MLP neurons of a small language model. Each row is named by its layer, matrix (down: output weights) and neuron, and shows model dimensions 96-223. Each number is 50 + 10 x the weight over its row's rms, rounded and kept within 0 to 99.
Before each neuron's rows, "raises" lists the tokens whose logits its output raises most directly, leaving later layers aside.

raises: "uk", "ments", "eo", "uma", "ome"
L5.down380:34 42 56 53 44 39 29 58 52 70 53 54 53 65 52 47 58 52 69 41 59 74 55 45 38 49 55 30 52 49 43 48 52 30 51 46 27 35 47 67 39 61 46 59 57 20 35 47 61 40 64 61 65 37 68 51 45 37 58 37 55 60 59 37 64 42 45 34 49 48 60 49 61 77 69 46 48 36 55 49 48 59 42 52 49 47 57 48 49 43 47 70 44 57 49 55 36 46 29 44 49 37 68 49 64 53 39 64 47 58 41 43 48 58 61 39 39 63 42 46 54 51 50 61 67 53 55 45

raises: "uring", "per", "ping", "p", "sa"
L8.down13:50 62 55 57 54 43 47 46 56 53 57 59 36 28 61 37 34 43 42 49 62 61 56 57 47 53 54 37 59 46 55 49 44 47 32 54 69 44 31 45 41 50 53 46 55 66 45 66 57 43 45 56 23 40 56 64 52 41 50 61 60 67 35 41 47 36 55 53 36 47 58 50 38 49 40 51 43 50 64 43 52 81 58 64 46 38 56 47 69 56 53 55 48 49 52 43 54 49 67 42 53 57 53 53 54 31 47 18 54 59 55 50 55 45 55 33 59 50 50 43 70 45 32 53 42 62 55 39

raises: "art", "it", "ited", "iler", "iting"
L8.down624:40 61 39 49 55 62 52 60 47 50 55 50 35 46 48 44 67 50 45 37 44 63 49 50 50 42 51 53 32 49 44 57 46 45 57 59 54 31 69 64 62 52 39 49 44 49 39 62 54 26 35 50 56 64 42 51 54 45 48 58 65 64 64 47 61 57 29 66 46 44 42 48 43 61 50 60 47 52 49 54 41 58 54 49 48 58 41 46 32 55 61 62 57 28 52 50 56 63 59 61 35 42 44 50 52 42 42 63 51 51 44 63 60 63 39 61 54 37 69 80 62 48 36 57 41 49 58 39

raises: "an", "ans", "ner", "ae", "ter"
L8.down469:43 67 50 67 39 65 42 34 59 61 55 47 44 62 45 36 41 56 51 58 38 52 56 64 45 58 41 60 35 43 48 43 62 32 42 36 37 52 52 71 39 52 36 58 43 54 39 35 75 63 60 44 38 63 31 55 68 49 56 52 46 62 45 39 64 58 58 41 46 34 48 50 61 55 47 42 60 41 44 60 50 51 50 44 70 58 49 50 60 45 58 45 47 57 55 55 52 35 65 62 48 57 42 53 68 44 74 38 32 55 39 53 47 68 38 59 48 47 38 42 64 48 48 42 60 48 42 61

raises: "ing", "ating", "ators", "able", "cz"
L6.down95:39 47 40 60 57 62 54 51 60 51 50 55 47 43 49 59 44 51 65 46 50 34 64 34 52 34 54 42 59 48 59 57 34 38 57 46 56 48 62 60 55 57 42 48 25 42 57 51 52 33 59 49 52 56 46 47 53 42 70 36 45 49 56 42 49 43 28 48 54 52 66 52 50 43 45 31 64 55 33 49 34 61 59 56 44 38 36 49 33 34 50 36 45 52 52 48 65 46 51 34 44 51 60 54 67 50 46 30 52 51 72 37 77 48 80 42 59 45 50 47 37 52 35 51 47 48 67 68

raises: "to", "col", "tar", "tha", "cz"
L8.down77:30 53 56 54 54 57 39 67 48 43 46 67 69 37 53 45 34 55 59 36 50 52 49 45 46 46 61 45 54 41 49 72 47 52 44 47 49 54 52 53 54 37 62 34 69 49 55 27 48 49 63 44 48 46 52 46 47 40 50 46 51 52 49 50 33 51 57 51 71 50 62 44 35 38 35 51 42 56 53 44 51 48 73 48 29 46 66 46 62 42 51 35 44 41 44 62 49 42 54 60 46 49 43 60 33 70 59 65 36 55 50 40 49 64 40 46 60 58 60 56 33 66 67 39 45 36 50 42

raises: ".", " .", "ographic", " titles", "\""
L8.down418:64 58 43 41 54 37 54 24 57 43 35 47 62 43 65 44 48 36 45 37 42 55 42 74 53 38 48 63 50 31 47 60 39 54 25 45 32 48 48 34 46 58 44 41 43 44 63 57 68 62 57 40 58 49 45 47 69 44 53 63 45 50 63 43 47 57 51 48 50 51 87 60 57 54 50 70 47 35 38 55 48 62 55 62 39 61 49 56 50 37 47 36 37 47 59 51 52 52 42 22 45 49 42 47 58 66 30 61 47 51 33 39 45 53 52 38 52 56 43 42 54 59 45 55 38 48 49 52

raises: " times", "by", "where", "with", "for"
L8.down224:63 67 41 37 56 60 51 52 34 49 52 68 44 52 32 37 60 31 57 50 58 39 46 45 57 72 24 47 45 53 45 42 36 52 36 61 39 47 41 40 63 62 35 52 48 56 55 34 52 50 49 44 56 53 62 56 43 63 31 29 32 54 52 45 51 43 71 60 41 40 51 64 47 73 47 72 34 50 42 48 49 41 60 41 44 48 46 57 59 30 46 63 45 42 19 57 68 60 52 48 61 57 40 52 66 51 54 57 52 61 51 60 52 45 57 51 45 56 41 52 49 36 46 52 52 59 46 27